Weights of a small transformer language model.
Architecture: LayerNorm before each block, no position embeddings, biases, tied embeddings.
MLP neurons of a small language model. Each row is named by its layer, matrix (down: output weights) and neuron, and shows model dimensions 48-143. Each number is 128 + 24 x the weight over its row's rms, rounded and kept within 0 to 255. Numbers have three digits each.
After each neuron's rows, "raises" lists the tokens whose logits its output raises most directly, leaving later layers aside.

L2.down77:140157129127103137135134103124130138126011158116126117152110151103119168146111123120115153156174139109092146100120129117134091145173110140119056132112155151132140138147143124123151110173073139161126146125095156139139145140126111128130115117116124123138115091132160148113119109159129148130
raises: "|", "\n", "11.", " should", "-"

L8.down637:104142128137138111148104144091146104143109142123138116146133136139106123092131101169149119102108161152122164145144158133153127140098104123119075140134144100144138120137144113118118109129107068104090194160138117166129121159098148127116127172126139143154137126116106115095141130155171158136
raises: " |", "===", "\".", " towards", "===="

L4.down884:137088169125134134151153112107119149093136171108135058198133162114101125155114116134091125112145150104150111107120167140106106099132103136136124119146147095156131135138133110150142155125122146101102143140138101129108106090156130130118138134143139134153155127120120123138133176129152140109
raises: " the", " this", " all", " which", " that"

L9.down74:104089112124116093094120166161134123110099144141131099190091178094133133114155157147092143136135092144171119121134150167123085121125114118108170154109116156122105104149155112113130143080119134159121116126087100100140097138117131123138141125169069135152155099082134096119144141146130091166
raises: "ized", "en", "ise", "ised", "e"

L11.down246:162123099103137127135175129119121124117176178114127176117131115132144107142074131138092120153118131098146129122151113120147105172105140140118131110114137109128159142177131133145127123097158106143175136149171108125157113101136119119111185096167155073144084125134145080107145113150107123153
raises: "ants", "org", "ions", "iles", "ant"

L11.down431:130125151161121085096107115140167121087121168161123134117130096071139130122122117152165104133117178087116136110125160089159102087120114162167146145142143127147149147137143126125132119161133108142148111145134127163127133117112140106123117108090165136120123153083118129099145117103124123110
raises: "\n", ";", " commune", ",", "."

L11.down1257:118124137110098155127136130141171121119158173136128101099133119150122167116109110106130134138123140118129119164115112029171127098126170138116151097099085131121159144098140127131141115166106107128175101123171160121148083105127189106112101152122101105118116137110105137126137144146100140111
raises: ",", ".", ",978", ".41", ",800"

L9.down134:161119137117170151148160087114162152149059104147139142105147141121146143152148129093135156098134178154090120145159117169118166124148135134135071134130138140147108179122115104150139141207097111112126135119145127115085161133096128144149123157108112116155120117132147131078141149128126143154
raises: ",", " ", " (", " -", " –"

L5.down770:102077140165132138148150099112095129123108130140127138151130111124123085148136123134102122155121116111104161102142148088170138134078077148131104133113095132149150142148158102117146118143111104157164129116150145075105112144094148135130082101120134058092142145154106098112134084121122121121
raises: " of", "cut", "age", "br", "do"

L4.down1177:086106101121112164144153145123111129124122137119154136108087138095134052131123149118141099106156088065112133132127131121098103132131159153095105140150140141125133108155139094145198129108078112113144128132124167138093100152104127133116106126120125113119102103102085139115162146126116115155
raises: " they", " she", " he", " there", "ever"

L11.down985:111133116110104126138129135107122140140059120086107120150136134106113095144122111054156148141173114144092143083102129094137147101166169143130119127123148142124092109149136106138132123126107096112104141121096146162162102141117088176131159110109125115132106109134118101123129125146127161132
raises: "3", "2", "1", "5", "4"

L4.down585:130180127128126095112123132122173126109128134111155100105125136151134124127154134210132118119140133106148135077156120105109085106107125143194119154107117157180142111136141120127155101117107164158141176106115127105148179123116108123132151111177133141096129102137117123150145109092164173108
raises: ").", "\").", ");", ")", " them"

L9.down712:108106151090128129090130123115096133126155180137111113111150137100124102156101149132105119181164152080147108120092119100124091158145120095101150134128152110184129170144141098109135144103121126137118149134149155121125161095122107110086145116101119128173170131122184119139147113137119124164
raises: " the", " this", " his", " these", " its"

L8.down177:137124100152165132076123099116134127107168113169122151162093110118149127094148131191174141127129147144172104149141161159090081153096095112110147135072162126116141123146104091132120135086150116136125084132096100112087129127124139075163113146128112155139150111102143075142119084134132114086
raises: "ise", "led", "ized", "ed", "ize"

L9.down904:125106143104143127090129148144120116112117123077153109137070151092115150121144104175131105146123135147152119098164144115110105070135168132112109160138119128151142138152118131095140137098151127155104155158129135136140111116166141106088135172105113121166174109072147106149120143139124145141
raises: " their", " its", " his", " him", " her"

L4.down442:147122172141112101143149157121156146169149129146152131161140105138169112123134083138080118135149189139096161140121132138113114132141111163140117158109123094129138158128123122117135106102129118145167108148155127140136090188066160141150140140098159099108124145095095111095162109147139100099
raises: "\".", "\",", ".\"", "?\"", "\""

L8.down444:135139147128090106096136107151114146092114051147118124107108142141102159145111149173094132169094130163137118142089135119125144118152150117144103087073159133121098111088118100139161143127139145129148125155117149126125135079123117106156152164123157138112122106125123127173128124152149106169
raises: " with", "izer", " between", "-", " With"

L9.down958:148127131123132136176132112146135118107000113103142119127125130113135124147118135150131140126135132133116140121136134099134125177118093141139110132124147108138137112113139135136148150152124114151141146109114124142128128143143106131110129149131145157130156133150143120115114107074140132111
raises: "|", "====", " and", "\n", "=="

L4.down1210:098087122151147154139170170158116150139076168087129124122156192115118142153141113156126132118164119126140109108129106128102144122130158126117100150144137089147153132119141136134127156111140137146129135115135118102165127115137116141138160100128146131168128113118136110106147133152133174157
raises: " “", " \"", " \"[", " off", " long"

L4.down684:171169129124150078086109166085107095114131130140134125105076097150078101163100118153143139122161132080113127104147134130127137116085128161127113168164177140142166179100143142122168161121098129176127129144097139110095120131147134140123106132153154083143121082122112134130118121084143141122
raises: ".”", ").", "\").", "9.", "8."

L9.down941:102119134149126117121126119133148145095115183123156142107113125101103125098139140133092147127164156106139106133118113141118101101119127108134080099166154106160132138129138175137084104116144127095172103135081151138129116076130148102124124144119176074154136125144148110152115115126116146133
raises: " these", " this", " him", " them", " how"

L4.down174:140204129124111118115124142146146133142106166127089102116143129157128115116105145163147113129146133129087150131153118103118132137176140097163111104119124142148120112147138079147076124096134143111144121114122127135146085124138143127134155103123139102168170121121127139103084114172131104166
raises: ".", ",", "-", " ", ")"

L4.down780:160098115117107153131141133154137128124123126145127156124145164121134121142107149100148118119138075072084144122096122132090107158134158154130131146136127088097116098173118123129181134076093132122149146129126135158087117145078153136117135130107096098144164120115147145150125147119148097137
raises: " they", "ever", " although", " however", " he"

L4.down101:167154140125140130139129122126151154146005133109107117130090113090110169166133082134101120094163123138118128108126159119119119162152136170121043155136167128160154098111133131116152117163116110114090120157090167152135150111130126137129128133114124123147135094142134141134118131112130167118
raises: "|", "===", "==", "====", "The"

L8.down846:121061155143157107064121141131156116110127120117147100158082127109103162140129126153168091127119147141149128082128119126104093090108181142123104122152098121152131132162084113093129111092145151116065111140133141120164109086177139158137135166109099103182171119109169120119156186131124143157
raises: " its", " his", " her", " him", " their"

L8.down588:145166150152151156147163119167119125149125118116120146129142135136110126139168122128128146116151115154118139109099134097142161112123100139153191141116124145130102111149142133138134123078156108129153119103125138126142108131146110111151098141134098126138163163151125124123116133131100120150
raises: " and", " &", " etc", " or", " nor"

L11.down1030:156120066182171149098100163106094102124109116132106112163154099147160194145176118104113142174072100147118095147105167168095118159142131162133097141124129113167101144082155175129127120114108093125106150135113175134159141145049135159108163081140095112107155147112147131157124101105111121121
raises: " from", " by", " in", " From", "From"

L2.down1052:159142124149097124144114099130121133103019164124132138126092152136129102143110127124153147124132139129093142123109151084147140171147139140141128133106165109142107114138129111124150130161108152149156147098145120148143122124136135138116087129122124162160115142102140118116112166097143146162
raises: "\n", " (", ";", ".", "—"

L4.down781:136104134103121147098125151156117111156107142130138106112097147131135118107144155132134137122163133108104108119142129113140079125159098173109101129135162149120078113131108129140152084090141122154117138113074129130080127158097122107130129158105118139175169154158137115119109141105064124152
raises: " while", " and", " but", " during", " or"

L11.down88:125133104107126111104082126164148095133157134107136159123137092123122105099169121180126155101099120097147108121165082171136132118123120136124165149118149163124216104144147133120102073146099125104158148106125103147163072135102156108133076104107107103147130165096074102115126143147116112119
raises: ".", ".\"", ".45", ".”", ".15"

L8.down36:149128133173114089123134168093152121141022192165125091130162156111164106162084116146103126109115128138107155087119091110137109145123136136119123121116150096146104108085149152168123114135143111088104090117138133150126118176115200129163143117128145117121127109125129133149130077129143090124
raises: "===", ".”", "==", "\".", "===="

L8.down862:136228156184134145134126130106130135106151130113117117122110144150125096138139115133153090072131137101132135112138144146134122108127160137145121127116145087165119120146107098123134141107140123131083105136135141132105089152111165109158101149124134109150158092143103103153131116114179138099
raises: "\n", " According", " Founded", " During", "\"."

L8.down54:137092125138140111154159154117134129139125096079116173145150082172114091143135169120151107135125098112100123188132179137117139132133123140134168124130132140112101145164129149172124131135176163128107119135147111134062131134128110124132125089140116127124160144112180101149129140151145120095
raises: "ating", "al", "ally", "ance", "ation"

L5.down41:129137123110128107120128070175108128144141146129130117143128192172110158148146121150107171108149131125154118134102138110123122139098130145142125109152150120121193088127114136126105152100155128116149113154130126129146140133128064159128145112167179119134100148148131093108138115140105142116
raises: " terms", " same", " idea", " latest", " largest"

L4.down1019:154176123155122085146163128136147150116000140145128131123121143113132104128139060157119101127110131123111083126122146119110162130147143146152090117112152121164118106159108104160137110131105131112101138124116167138116114131116124122099120153152172147157140144071134101121104110130131117153
raises: "-", "|", "===", "A", " |"

L11.down111:081113138126108157114128132130102153159163177107151130132142153157149088149112151156104130165144127156129129147132095140148155169121097134131111122145140121121120111138148136120120129114157141126107131104083146113089129071107154128157134091157123154139136127146123161172101095114122156122
raises: "a", "ar", "aj", "á", "as"

L11.down1207:142123119138099104117139141081156093132140119157101122130128123174128129141131130106138110131105115143163150154120125128110165118159213118118117158157114074134133121135153123132176141107152143153134158116177143118105125150146096121162123162147108126134171144167152148144157137123083116102
raises: " to", " into", " for", " against", " towards"

L11.down1000:140153120108080080116111099121093090118104133142139121137133114094160114105162147143054137156123128135139131123075175122134129128137162090159110108083135086172130147118096102156151101121138132098135194156104088131134112119109122082163151153141167138088113153105154128177148126116118103153
raises: " with", "ault", "ness", "ting", "tin"

L8.down201:161097102145123138129177177164145146117108129153096133108143159094104129119147089117150098097098082108132101156153172139130135147125140132138125138114128138106091130143081127100139160143130107115158149169145118132172138077091130150133136157102102172100127134158114136074112134155137111088
raises: " morning", ",", " night", " on", "October"

L5.down633:096135155109125130069133123123115102125084093112144100099149135126111131138114098157113133141087132157161105151148153120143130116166159109133098158089144122132119149164150119133094107089115100098161108154151112132110116133134090143121101124130149157128157068097151141120136136190131143101
raises: " away", " down", " up", " off", " back"

L11.down676:118083142134111125132133105144137135095049154092120103132119153124121132150134127135137126138127146129101132140126151112152108146125130123155115082116151130126129150113166116094138102160116128130126156135116126158142137116127102134153122148116112162143135132147119119096100103124125143146
raises: ".", ",", "'", "\"", " and"

L11.down433:136103154095149151095128100161135122122134149127139127117139152119117136087104108146169140143135123134115120157134138183143121126151145111120102121133130152135159076125128118107143134147129116139150163153118120159119138092088121141154156159116134116097133118136103134105125123118143119150
raises: " on", " in", " ", ",", " ("

L11.down512:141152094139138124106123116142098170126005137125135130141156112085120165134115141131133123105124129100104159143133152100166155115126104154109073148122135128129133117105137130173132174144121085082109096153166123128153127127138141112158113154122145118163092130107108078127146129136137122098
raises: "===", ",", "3", "2", "M"

L5.down772:107174107150132103178154134132183142115000097149129138109121122120133096129130129139085111115142124151101117155117113139126141152090152139163065134124132123111114140147137130178133157135128116115104126138110131154131101157109127123145142148173133123139104110127158131112110105109135128101
raises: "==", "===", "====", "After", "When"

L4.down516:124162126107111120119121119161118123133146162108135117106089176129159121151154148157119115117134089109135121085117137128109118161130121150134088114128165128161124135147134090152137099120108144152103141150076158153109158171102133150139112129147161139165095077167119132107094137124109121113
raises: "\n", " ", " and", "\"", " —"

L4.down1131:126084073101140135167124147145146148126076167112129147121124146092102148157096154151159104093123118102144116097138130140060132103161114160110117140141108122122119133137133138099136139138130124109107123139095161147135133111104147128092089133078161091124164088095142111125127098179123099126
raises: " they", " it", " there", " these", " any"

L8.down792:168176125113118100105143142132147125136135114071125095103139094169138101159113135102123143134141155110161124078137116156104134152144127129079126123100158164138128145134117157131129110135132104117134110121085126102082102170154102119125137125134118139158120103108104123159132091080149152176
raises: "e", "ing", "o", "s", "es"

L11.down185:143147150146088121106158078109116115136106147121122144095159137131123127116128120149128138108148131174128108062160129128165137159132126116125056165146125173122157131138108125144125161159105142145132151149125102139152139149110112114156140113140102128122103096082164139151150127133131127119
raises: ")\"", ")", "br", "\").", ")."

L11.down952:111176136121135103146133119138123128131110131112141156148101108118156129156100141163108107129131122146159138149155112115147173118110106083106133154123157115139142157133123124184148140149110115142090067149122110100130156114151128140142105157160115105081120141126102119155143118157169099085
raises: ":", ":04", ":09", ":03", ":40"

L5.down284:151098108136137142121150113151159135105000126109091103148143115110122135166106120125117117141131138129121136090121115110129125160127097162131096152127135139133131122105128150140167103150155094127122133138082160187151134150120184109160138128107122129149125092114133101099126109116114093118
raises: "===", "|", "\n", "\"", "=="

L9.down861:148161094147120128123140078131073143152129081161154119131080184126111106132117113152120126139107131116145116152136107108147095148116136112149151124145125117120138111126090122134146134120133132160151161105122144110098130148138124137157128128140096200142098115108158151117058101132147142127
raises: "d", "rai", "s", "st", "sta"

L2.down61:122124130118135118102159150135173133155141152119138105101129132154115160126139167128155093150118110115124130130153104146079146139134141109079109101130144090127109096170135122085105147102101161152115123104111148145113076083128103151133141142134069103177147144122106135124111127170113140103
raises: "This", " them", " Their", " These", " itself"

L9.down1264:131160142102140148150114119125172150174167124119132112095154120102134133096131108127158091130136102119106098139133094121178134133126130105162146143116128120116149156100152141153085145151113108152140076125163133099151140089126132208128100104114135115116114104118149118144155090124136124153
raises: " \"", " “", " \"[", " '", " Historic"

L8.down866:120086094119129086146159150139160142159137145107116126137149095098106111101127111108139123150127108121112134117138115145117112110111110146120133116093138182127177113145128117127106131100143123094114155123147157125195111134177117150162113131112124111112097156123140152109143140145122141141
raises: ".", ".15", "7.", ".41", ".45"

L9.down680:156180120138114135148122120149115139117000116146132111136160131114146118144130125164138144118116139112110149138144129095132120153134133153146099149143172157146117106123134126151100095126108119140142136138119153144101124159108113126135127131123135120143142105157122131142111116093143123116
raises: "-", "\"", "s", "'", "C"

L5.down465:173150143128165103140135093142125099101120116136076128124191140148120120054117089176147105172116192151120136102150163127133115102119114113101120120156127106169170109128175123156132149172114117149118120120129184110123125132083134139146113116140139099127142089106088118094092129127107160097
raises: "'", "s", "’", " who", "\n"

L11.down751:193119122115162119140144105138116114128149127143129107167120133130114113114138152122154115098154175129156146132095088109116149089113104152145164145108134090165121124110123078143152156121140118140117053119127147120142094151086110164098136111100106130143164182161089140130084166124121147152
raises: " and", " &", "'", ";", " but"

L9.down49:130158120106127127173145102147143129125120112166114144138156109134153111171120139126112154123151129131153131137111130116124148112074133150128137133130095140122092143108140187153127154128160154097106118097145141117117157119147118159121123132119102099168154129133123111125171167112107142090
raises: "1", "0", "4", "3", "6"

L4.down622:084152143132142114115179181122108171153099129144108109117157124127086165154114108105136125146142069145116109120133113105138163103090141091121108129188180140124147138094122143148131153119112102173154121090102165073140124110100126146189139093153096102152105085132149097169155125115131164124
raises: " \"", ":", " “", " '", " themselves"

L8.down838:133159117122134123146099110178149143117064123137145086135122117110125101176098106162180123134154173117099172116136137073129138153128121142109129133104137145178155115139100090135181098146131114120150148091163134155080153139142133128143113151128128134117102122129125117131181146103179139123
raises: " |", ";", "s", "The", " ("

L8.down485:124255120149135110125120138124144143138143175121130137108122157172129114132125135162150089116125163132120112116118126139112118141140134148135118130120153109145136123217105119139142094134131138129111087121115163107103105115119148132094108106105129125146147113128137124149135143123134108122
raises: "\n", " In", " During", " On", " |"

L8.down48:102104128113114114131103124101131130146132085120133102126093131130136094130110095112136125075108097153150113178129099139124149128134075172126155148101112105109086105139170142081102111115174150121127137099151167123150138159105108170131146136142130138097154100161126136117141122124134130132
raises: "ties", " 1870", " 1970", " decade", " century"

L11.down543:147078109119124148110145110150091154089116130107143088112156142138095129103093132109117085137102098156142114125139113108084135109157141070099094088153103123159123118144156115119131148109152126120155098138144194065125126080107120114109150120087080110122132127137161142154134122163113126141
raises: " it", " there", " they", " these", " the"

L9.down830:148214130136132120165121112137160137115178169123111162116153147127110120124152145094143141137159123128160131132152166156114116159148125137124144085114105153125103171170129103155152143162128148138092148105138150134115123151128130166171101138127150170139117090124112144098093105106157145137
raises: "\n", " ", " —", " –", " Incumbent"

L4.down389:161179110113128135135130121122152140107000134112111114126119135112127144150149107148128132114173135109123142123139153103132106158171113159127046125116164134139134107141123117130123130163096135153120145140101171152125136134128111143110120139114115125155142090132145138122117108104131170131
raises: "|", "-", "\n", "===", " "

L8.down61:112159144108139117157122082102129128105148137108140123085134117071110122086134085143144120118153108153157145120170137135131102104074135123173154139114168106140137146164125093146121133163123102112128139147119145163148109109093117124091134114141098119176117154133143066143103155126136105106
raises: " (19", " (17", " (5", " (2", " (7"

L11.down68:152157151098129133158159106106116168174113108104093159122127090128103119138116126113159154093091150130075140157117124110137165079135115143124111162106114102136119143120166142126121145117130121114137131121115120140113170164155091116127116128124100121161100149086159093129168133096157106148
raises: "2", "1", "4", "3", "0"

L9.down1229:108116150148134119126113121101115114138148143123141109145118169101148118148123154121132093154107134080116129123103137143083118127165115127106136104145138133169126103153107104093148101135139113113113094123109139089156106044117126098067119175088128122150114134059152092166106131187153111136
raises: " it", " the", " its", " these", " this"

L5.down1000:108149134149165114113145094148127119147081126125154158097117117153075137121097160112063134090101152156075141117114112100117149165111106125124160118137112102145129120172108187129179110168127141163154158086145140115142133127134141108147117160130096124139145103130147096160131124103134119111
raises: " were", " are", "hit", " appear", " themselves"

L11.down77:137171144118146134127139112132081148127000165143135130092159133109127114113122134133142103113137149124119119142142131113114117131120135170128067127130113152151130128109123114162104137125155131139127118095146131133138136140116139108119126132129139140132137151124114129118143105122114129159
raises: "-", " and", "D", "T", "–"

L2.down741:136138137168127130149123094112123135111009147099131130174117126119125140161118084136123164146171153090104151112117131099153120155165118131130069112116163130133145130137132137147127140176073165169146134151099136124131135144124110130118113109117115126137101133119143145119127121124140173099
raises: "|", "\n", "|---|---|", " meet", "|---|"

L11.down973:121130132145126081174090108109142127118154130083129122123146096150107108079137110114159148123121146120140120144120117119125121087136161130158121123106140132104083097085127151175131121138156152114130167122107138102134126133134112104109151134111166119138134125152135078093147113084126157111
raises: "able", "ux", "ance", "ated", "each"

L11.down309:110081110108133118116174126110119140122084162072142087135111117130161132143126136122098101163126126084123121104110127114121094062115127119116118122130162131198144116130140104106129174115121151108110132111127181097121106085163134129085146152118118117181139145085197097140114156175124131114
raises: " the", " its", " their", " his", " this"

L11.down181:107117139141139158090153121116109167115133118103105167117163143107136136177161103160132137109143103127121066078163144143167097136151158072133085138093150145098160126119130151136152102121120136140106136119125154134103108100134131132127118109143152148102106089123130176101107110092137115145
raises: "re", "ned", "da", "ce", "ne"

L4.down1071:165117141102177120169157109089102141100156100088102105141092121147133106121113133125105108146142127105145124146190146114147141128096118129131125149065157098124106114146152137114165147113120148133121133115099116090097148146087092092145095126137109140154121156086115115149164056144083114150
raises: "ing", "ities", "ces", "ance", "ation"

L11.down37:157115128123147133077154137129128124124140108133139111092092121125157110118140134088132106142119183164136115110110151074125112121106125161146117128090150090137098137071147127125099128151096115148146153132121112057144162151143121100102142165160160124136156148132131157152170096095098096098
raises: " ==", "==", "al", "ante", "ál"

L2.down1153:119084160122150131139108138126140156136116168114153087150104140135116097119101126134141115152120140106127137122155120128127098080134144147133132128158165122143133136138122081114158132110139120112112124133120146138124109093121095122126132135133158142110143121125098137122069158147064160160
raises: " him", " the", " them", " her", " a"

L11.down741:142117106143135123151129157161134128115116159097125167107152081113145103118121114113123144136135151155117129107101118125130128153139074151128170098174117115107185145103135136167132132184145156130142181107145132098107126117151146122121140111144122100197110142131178117110138103116115094117
raises: "u", "ac", "ai", "ar", "ant"

L11.down850:122123092096150151080135093160112085124108133089119109139111148142122093113090159157112085147119129141108119131090116114145146072115142145089142094136116105155140122147121134096114132124120141127134109150117187120137138097131126117120123156084116097143179137102185134186144143190116101179
raises: " its", " the", " their", " a", " something"

L4.down1017:121255101124153142145102131122138164092131150145118154120098158149103116166114127151158119117129149129121130107109140111105113159124130157135131156132131124125120092198146136134139114140110152145147139132122145131149131156113104096125119109103106143167122133110142130136126121111141154118
raises: "\n", ";", ")", "]", " That"

L4.down1110:082255128151135148150110137112147153084127129140102152134092145128100134176109132153148115127119157125128142104130132099083119129146134151135141158108136111117121108190142129147132115137099153144130116143133142116121137155135108089125110152090134105143134121119142133138131129133145144135
raises: "\n", " Its", " That", " It", " Their"

L4.down1183:096134142105149132150130125147098125101138112115123175136113103144147099171099106090160109133145116100113124136157099149129146176168130151154141105130127160106118100140125137153168107136157116150135160098125137112065126131114104120127145114149125121139137102098108154086089104133128098062
raises: "ities", "ity", "itch", "ish", "ar"

L9.down1193:139109139168110142128096152141130132162155132120135131143119141148117133138138138138104101146123105139140155144113134122127153085120110122087134127174140127139161147160096090088151123123166140125106117120119107077103115079146129102097135153145172139134172143095101091171127152155108150154
raises: " the", " its", " this", "rov", " them"

L4.down216:097113132151099162146134084134099108112151145144105014115138148149085134154149140146074147109127140129151123139094115112130120148137125138125163146104127151127101144153131139156101123136164146116098120128111113140086170091162107146129152104176149143120135100106132132115098145108108118142
raises: "duct", "fra", "duc", " order", " charge"

L11.down735:166122125171115135120120113121114152125083146128122107177147088122135148158119120095111160141159154146137107107174156121122134091110137162133095144122116133146117124148150121188141118130130146151111147132134181140103168100114139124118085145151093082091151104115138103141103096134154117125
raises: " whom", " who", " which", " serving", " that"

L11.down404:151141109109163126140143122158125136094136157120137125112138135157152084134090153155154144131119091134133107146127158167122081145105125132149113168104144117149110118191184177181119107128133106114141130110127067126075115132138086142114154098135100109158119118162122105117121153098149095147
raises: "o", "e", "i", "ov", "a"

L5.down718:136170125131141150113120134138108161130015132149113118128120119124165176129125146134131133122113126135101142137136113138129125118141105130092129140115106108161130121148095133120136127118119128131116141150164100133157137120121107144121108127112110115137130127123119137154144096182127099134
raises: "-", "\n", " most", " main", " next"

L11.down689:167099122126133099153103137130149151068118183110136116157138143142124117132150135128098137115138127117143120119191132157111122108156116121148160136101130099113095157079133138133097128120105136164139143119071170137098125132120123137154139134151084120110098118126135154160132113128101129106
raises: "man", "st", "ster", " of", "ian"

L5.down1017:125131121086098132130123105124111167157116184120158108111097171109083104146132129144131131130134092108076104116147127122153119135139105134140113183109152154136086101056138120121151106109135075136117145126102127141105124126082130116161159157080127127137108109166129094100138131047148150111
raises: " (", ",", " and", "(", " |"

L5.down681:128145129092160130130145100168105133119157121148149151133132109152134120130122119105141139111154127125159128139094146151129103144129133150149083114133118120143173106145142156128125121096086104128114117130132122126136147115094011163144173124143152123118120121131125128138136135138107170136
raises: " same", " latter", " latest", " last", " best"

L5.down1052:114188127104133152147151136109103107143109095143095124158121135148144129128121139154108132129163131112095102079106103104171116131117136113163097153114163121157092119103095144129121071112129123202097154113089132134109136118122109132112147131156145124109177154166110144113139169100116134149
raises: " and", " including", " as", " but", " meaning"